config = dict(
    num_hidden_layers=8,
    intermediate_size=1792,
    norm_eps=1e-06,
    tie_word_embeddings=False,
    init_std_qkv=0.0303,
    optimizer='muon_variant',
    beta1=0.95,
    warmup_steps=0,
    schedule='wsd',
    doc_mask=False,
    dataset='wikipedia_en',
)
MLP neurons of a small language model. Each row is named by its layer, matrix (gate and up: input weights) and neuron, and shows model dimensions 144-239. Each number is 128 + 32 x the weight over its row's rms, rounded and kept within 0 to 255. Numbers have three digits each. A neuron's up and down rows have the sign that makes its largest values positive.
After each neuron's rows, "fires on" lists the tokens most often at its 100 highest values on Wikipedia text that the model never trained on. A number after a token or word is its count.

L5.gate352:162059139149152142117129129145154154152157137099082182119128153117161103110112104151073069192123138130112145133086182128127109169113122091106126124086104152139152138108037132144148119144133194129140108126135119100126125100162122049170138139108105169115126133100129122134102113114121147180
L5.up352:155089126125107081126080105150084150108183157104103143094135107141165093153079183090144134169151171189108167086112178122152105130151105079110101162101156175119162097159087126144124136168109171079186073125133126047118109150135167068131097152114116112085122110142110088116178126112110153196
fires on: "==" 78, " ==" 13, "===" 7

L5.gate1598:126119193135090121068152130142123092175097137137103115096193118200141133175117126071144139135128164067079116130149117146139109090139160081178092165106119120152102140167140123145092139102163098143120124121146181153110088148127084152102093080159135103122153085150155156114131137152100156125
L5.up1598:120112098127141113160124215151151171127137141141100096097146113164145140165132131111186139139117149120065123130151119107157066102107086141154106083070107148181130157126173066102113088202122129121157134150144143090175134108091113175115123107150111129146140195165130183050054075095114099090
fires on: "\n" 100

L5.gate1234:122154110128124195132108128127158129163031128106046152136096125098118137154141140077106178109133201124070093134113095120141113184108062134133121136125166084121129108163083161104157212090131118123098135162098094153086068088113172130090081100109149107131162172150119097153131042078169085153
L5.up1234:055112092131074167153123128066062148116134123149122167150135141155095042161114137081117185117146121096159131160120098076104133135134167101111077133134137131141116081159095173108134107067049042169106109159129151211117147096104209140120098183153149133101079070125121162078114134178176140127
fires on: " the" 32, " of" 9, " for" 7, "2" 7, " spent" 6, " " 6

L5.gate141:140098041144081150120117077168161076139122148124144152122150137147141158092080137150146120111082156108079152123115075132130088116171131150179138140092160192192130100131115147088152177096066120150172106130150104119140122180097118107095104132092159089130130096081162155127136144122137081117
L5.up141:178122132135054107086086154107100051113121172175090132087129178169183172147105087137133121136061147131095154155131120146152143098176165138110199109092089143142149092133077159134119163143089086129114149158105118159165058134126156132105074122124127166118119138131152146143121141139116100159
fires on: "." 92

L5.gate819:098168115117128180124125110095088121095116129128134105136087086137122058086182151123127101139103153095138104143089126117050113108161170154156108128126130109101095077129120100093172104103102080101144096105100119107199137149083092090117138113095162154137192116107077110109143142078168176150
L5.up819:077117141062108114144111126157100101174069132073154196167106089097200105130080145116079102174110115079073172224120122150133162081083133084129114095092131098122145127084146171128106123078090119127162125114117130159137104061114105166074096152157138126093138137145108116119159173093105105151
fires on: " the" 39, " to" 12, " of" 10, "s" 9, "'" 7

L5.gate728:104137103099106189083096094132200126136115091163172104123187145153136132114180060084093056125129144166094168107084158099101118170109063107158144049163175131136062143170142122126135080185084088158115122185141132180121146095106129143160100156068163113119086132093142145138077081113161098149
L5.up728:094117129092110162132101086080117127115114120131142125129171115150134090105151103078094071039118114086114092096143083118141115128172122156085100199131098124112131129206185137120146115158128115199102107176077170178100144134126151097099084109106134123126136182149090092098139180201136112080
fires on: " a" 29, " had" 13, " has" 4, " have" 4

L5.gate1369:179102127208181106143049080141108097117162128095090132140139158117126143114135105156179122122118134095104169112086124140170168107132081060069168197112118098119130111169132113059123117135158150093146106163086133147160123117099126123165115118123119124196141110134125088083122150089109143168
L5.up1369:132090172089129189133090179118087133157100111105147206096126170089133117122072071163121086120133144124155097183134141173139178163082153142081076148146123138155123152147106126123070154168159084129052088143154155153111111175147199141107114099135141126140149068075107148155120143120184124192
fires on: "." 98

L5.gate980:166107152125145113185152070055171144155099158129087136138121128130113080113171108098128158136124138082123145152091087092182078109132159107143121084121109191106121066101068082126134089091114089132134181142106112086073095116137139125124117134074086088173107073123115142121117140153137118099
L5.up980:172115149128172160103130121126118083093177123159148185062079150140144088164121177121118141147145134104141137112140163185105184140162145172088139101149159113115163193157129125116186117108159145132103077146099165139084136107091126099145189080111127185116095157125128142167113126084107154136
fires on: "'" 94

L5.gate81:071101095068055166066081090139070138125134147150134131106095153075157101159171122140124053166173101105165196133125170096075150101154142026111139117143091133202107114124092088086141091087075125156165171179156103128159140097069126117137117143120115110095167204158116192135171180053116114077
L5.up81:089086121039127134163073138196097094159115135141096131105150143074136117125098128071143134100165154142150129141097169127131141126094102072097197165115153056109110122127097101063136148129091141136204151171101093137159077130152117090143156121149137161076110130122128146150111154111095085116
fires on: " the" 54, " each" 11, " one" 6, "s" 4

L5.gate504:076142117124173107145058141127135119177126167136156117129146155148098113130069138176124151158105102147128067150141091101164104143159114096154145193143154115131125111080121183145173105157048131139072162184107075114045147091131087144074187146134134114064123122117136164121085120100167141154
L5.up504:040152052100175120134128106186129049130126099106122077144197110127120156161072108115117107128070031136159165210161119111094142120139116167143125120084125124156150149131133121130131092113090159131115095146133114147065164132143147081120153169160111098158111123207181131177107112137119142128
fires on: "o" 21, "y" 8, "ey" 7, "Y" 7, "z" 5, "'" 4

L5.gate1085:087150123165179099108125166124112096079128135071093099123108194139120113079131079117133101087082118139097054113124176085098143086094128170122057101112115164182099035123142057165061131148096125129159174113100081154081130137123130120091118174117186077131158144141134173087088118080118157138
L5.up1085:118140122132194147179147194146105151114122127091116141094114139089089122098127130130163122094087146073123072111112115039152129177170117145135126142090131113170154117138185105199100130162055087175092118117192086124087123150122140114175159117081142123171168119145109162121060120160129166163
fires on: "." 76, "ich" 5

L5.gate766:156106127085088152093060131166054136105135105120115131175143113107130203097148138075169115150145069126090150089142165088170158061138122131131171075145170147121139190069023100110174142150115177136026195142167104167111127066158131133132148104051162139128166149161121151130093129072155168148
L5.up766:151148103123182116140101144083074137122126133100144119177079075178158122100068136107108116192087155149131110110090059133183125096118169076142134158091139169125150136134123174117167103133113088103102110177134063140103128138136091171179118133123147092168093111231098138152145146078123178113
fires on: " " 64, " |" 10, "2" 6, "-" 6, "1" 5

L5.gate1506:129138079075088137156098073120127140086109159152147075139077134155106171107106146093151147108101215121135092092119159138129142132107140127121130148181127118122145081122114132166179131134076119185142099166131166080152173155074160132191165111158090103108169161129120151134134091164138153113
L5.up1506:124146134119101111161093101148116151128076101112126120066078183116113121138126104098170156134186111165127105148117168107126183108121160135127147078186132127098197126063109156075118188143170039142125147173118140084102145121125094068117130126138130160108132119130096192178146165100119136124
fires on: " |" 27, "2" 11, " " 10, "1" 6, "4" 6, "3" 6

L5.gate321:139078111147171148209139137137106163142160117146040140144118130106157136146122129105174095172141141132125120099094171105116109126131172154117109066171111128129121169040195094094102133108044131193110106090096162142183112126125116111115095169167093109120156144165172157126163111133132126121
L5.up321:163131101115075141165174104085166110104075140159124091161170144118130084132139115093121037125157112132149160168100099125107137153118144114094113165068096159159127099169159087075151157127195140116062151103147159170139143153145180136128106127110155127151145157204143144122157122109085101120
fires on: " (" 45, "," 39

L5.gate868:127208103164175130104113107196147139097093119089152127123169100140177124177178143117151097140104122155146156139106155149122111132168038126141166113155129158108121152080168146081189133100122161151160119129143147129154090154127150148118133146146111106140152118122100132146188080101097160164
L5.up868:156107160156144127097108177121138074174124149142159069142123098131114176126145139131145116079132129183173082103097171095128092138109157130109103180101142120103171082143156126160136163140110158133067111121136155113165206110166153080163121140116107094111114151168148128098144136148097134052
fires on: " " 57, " with" 9, " |" 8, "1" 5, "2" 4

L5.gate419:098115169142109112164129142169059118190126203142067140146136178162124118186163144109124122105130121128147144092119103113159163147113179105080116098110132128146084203065116129102093130141141149151145099090107146062138133185198136109133147153124123094090049119081154159100164146161117146120
L5.up419:097172195146132160078157161134081147126069120168137138078184173075119128129149130118229104091130129161144139133126146143121100107076135120154131156170106163128091131139123148102084138130120109075086138133060144134183124182142163123122151132076180096132135091103070147118182140176160136123
fires on: " on" 44, " in" 34, " from" 9, " (" 4

L5.gate450:103107090100146103113128106154143150126131153135147167119119118183138141078179120104179104086147052125083127139131126134054126166158067121143122147136216126140091187186128076032109125073119087129130124098133103140151077150089110112115124139117070147079171207113091098175107088177087122114
L5.up450:061135097084136192181145141186126139171090120161146152109098145108089095128198146133137162142110155046072089172163119130082107069140155115131105122085159141144176120156118103148106104107102105168122145135119100201069170130056143170074112132170099166053144140152127105131126106147086116164
fires on: "|" 45, " " 29, "1" 8, " Pos" 5, "\n" 5

L5.gate670:119184113091132159150146068128104118109093143011103120107154149108151132139082131112092180145195176165129114146102158142118119154139203119115117122122146156051137078154074101144132154081123100130166165153117125103073135132103158112130113122125151123158088149099111130186158155144118150110
L5.up670:113138137198167177138171136109096101085125125094118137092090158148141123145155236134111193141060162094133122081133163123180112131183187068154089152103143154069087182168158117130138122148098139127206127103140117141084118168116109064077151118140144134140115202070078104139124106145152125111
fires on: "\n" 98

L5.gate809:088154146142098105148156155137084117144066114105072108148158142155137097100166097148099170087111134150128074151127098110082131061124137154113141130098131127171193173126154148190063137101173099070072161155156184134098146153103149133109070146151179158127126096125097081177162195043101103146
L5.up809:125117094084148174123069109094085154125189100141121077158147147094070129100182100126154127090139128160106090130148128119150157072122168151102145131160128179196134126104069151135106168136183150114119143101123118135077078158152125130177142151071114127138148096130156120129115120120106122143
fires on: "\n" 25, "ris" 12, " Der" 9, "-" 8, "hn" 5

L5.gate82:124070098139125120195114098126107139128125111147121116067133127090172199157152135078128144098111167098126112120165177140133128168083146150099117104206128151146152131104101155092110107165091125138148114165127063148122098155197187136070166141142097179076117108115154164135147153146146113085
L5.up82:210140131074105123162132181092120065177083077129092128079088080144173116197154108136138171167165133130157140184139077224109184103094101140159158103167109146075187082080093134134135148150147153075138129161111139105121111131149170143067087157170115145094102069141155122122101157105156069113
fires on: " out" 33, " went" 13, " goes" 6, " Out" 6

L5.gate107:151171083129154127054104133121110148104125093112120175118125130093145111154121118141184137149214135120084112077143166140128125082098094152100133131115114140166146152118112149108116109158119099148105122181117168116111074128077108117084117091124114119093107146173139102164228130119090121145
L5.up107:056137057113073121085134060110124131141094186134174158172109029148092084104151102094159123107057092087128163115133161034093150138114116071134114147131116129185147154103141210123167103118106107110094104158158087172122152127080142111062106188132150119129078107128102144153170129160075158187
fires on: " G" 47, " g" 17, "G" 7, "g" 6, " d" 4

L5.gate765:127107124149167141069131145102116160129094081144107153153179129186129124091130146099167088140161123115093128192152138135179140139119196121062157101119155122107117172168180137120067163125081088120119130151083128052095119146097166121163081130112144127078115127135062139130113161126060166117
L5.up765:203110077158151091147151132030124145103140109102120122091168114150087067092095149137173124145161111152113105158113114100172141149154120135086144091136106117110134117131111115159094068104105147120079127159110099117119174118088203121173135120125115163101142078131091156088136154106086182153
fires on: "\n" 44, "|" 5, " his" 5, "===" 4

L5.gate304:135152156073134162185189111125165187156148175117095114117081158145102148078155082148121138105102092098108148171103085115139076085140146104125131147136154158086102162108179137158087142119170127129172177146126116150166115183064148127123089108175083063128108108176109142120136061157124094116
L5.up304:128182050099099142156175094053155093084132223105198126164141093119104125119153165112152079163110082084078152171101183138098174055140147085099163147096127106062122130133094154129141128143088081164123151059144156112132149127056103161114154106130163115181103149156134179116138070147132085132
fires on: "°" 26, "″" 18, "′" 18, " females" 4

L5.gate1570:088077117162090107110100127133119114136038131149132139143104149135135137114171132125121111136099159076133110126073075106125099090152172120148188126036195123125167095142129098141167064138116129150137110151121158150088133159122141114094097068127119201069093125101089148157132120133120139132
L5.up1570:090102146145091151139103136161112129145060116158151138131108157158142120103106071109077113163180139100115071131107056081097077142107166076126083155056156105102153105076150124124139076174120142154171125133126096099167113114131095158097150127124128217123059151053080092210087134101096154116
fires on: "\n" 99

L5.gate870:090165112150139097140152141163140120081161130071111123174166157152099131110108174115159059113115129153093151128165117115159164151123119146134175162153149146114135175123117128130172121176123067135106136156151146180114137113127116107126140076106076162179085077134139158062158085091161112152
L5.up870:107116171100088118136116149162186109189171160127167143126200125134116085146116120157145099163093163128170121158199147162183155098102138111105125071136154120174145139103137105178141173110136128139163126140120145186154086066117128135143101149103069148108157146184150170115124107175102148096
fires on: "1" 36, " and" 16, "-" 13

L5.gate702:172156134130073127120132159149137173121133105102157171136146093147125126097130133154084124151142179141126135083151102111104120205107137191174171138112136123208167166175069118130191181129137131086095109162179089208107181114094190179125106100136099096147166152025084099157143100125166165159
L5.up702:146112134100164151137124150159083163173090129141136121112112126163165122148119145111108133120086117168103092124130156089109157097093119111098109169150110185107134171160142105203189120121143083121148136155196165104141138179083061138107138083126078123171134137106056150157090151135153170109
fires on: " but" 22, " and" 20, " as" 11, " then" 10, " or" 7

L5.gate1504:114180087061091159121107097105137093127141088024150077172147162153115118126161108102151158121102147186142092117116112144135122191142124117172105177131148138080131167159130117126089134132146098093035125143116132128104121101111086179097113150139100142071150089115145128068154165117136137182
L5.up1504:142136097101097169173077096133122155163123112120110151126112136172095110151179117122144128166141144140126104138179127119140112148130093154155103186163121173059083155148145102099121135136085116102157100177118076090139136148151081131080118182112133203058111063134159121103148158112141111204
fires on: "\n" 91, "-" 5

L5.gate1544:189134122126126165135146068127107119133149165058101131112113145145116127128112210125129178158127150124213134103080177126134129123202200117085122129096132155114116174170139114151094123139099164134148076163118138086095094100109125065090177093170149151183127148056114108133170130175109108132
L5.up1544:143109076162136087142187135124146114142155171133169109075131121156113117088178101118122154154108172094164169110127087112114116092161196114106180170129173152074066136152122124155091128164134157097108095112147127126086094135101092091148118164170131162145157136160147093135139086108092152167
fires on: "\n" 87, " Qualification" 5

L5.gate1683:112105122140104171118081094143124153149171156156085066110170107137135138177122100147133086182142099134118099128078124109142100103100072135115141129099044101134121117107170097099156149153090117074136079123086145143191174158074086081094094151191191163114138160128144178107104067087143149191
L5.up1683:125109152108123166092070171148158112123090136200085086128139098137106141163150207128130116155131105075186111122065147056136080100127129093144154095136106099102080075125167146114111124093136097096130090111098150174161164162112140126102156147148147172118085192171161178146179051042180105125
fires on: "," 100

L5.gate317:149097118122177125060104142115130119150166168187084122154163098113069092238176114080086067141140137104138163159143170073115144165201141169121104109029110088162106101118122117163163097081152147130156094096111149139100165133108156150131151147120080145082117114158114116126132125107130171159
L5.up317:152115107127083086101143132128087114117143116089124173082147110151108125116143155140101127163127108126142170147083138206140152117165168127076162155041124103163128103098140115090150131107113141144113168114120137150152109128164143117117156125187117149143107107111127120147117117111142142135
fires on: "0" 17, "2" 14, "1" 12, "4" 11, "6" 6, "3" 6

L5.gate1579:100123140106112168171137112121108117128122114081156077110133171095141184121149122140151131143133162117124147124072130097103154147108084147109122123102160064130117090082153078148116200155166199161157135076104107063126076134188112186138133115134123081121125102095102161145219150123147113080
L5.up1579:133155189096045156084173103138135102174107157056168110109107177129208155145064133145146164131139126133154128109153130106131123145093136137055131159060147085167171076120154154146113174109133207141125116053130091145135074130160130190075162090134159074095131120121126113146151136085126149137
fires on: " the" 25, " in" 24, " to" 7, " further" 4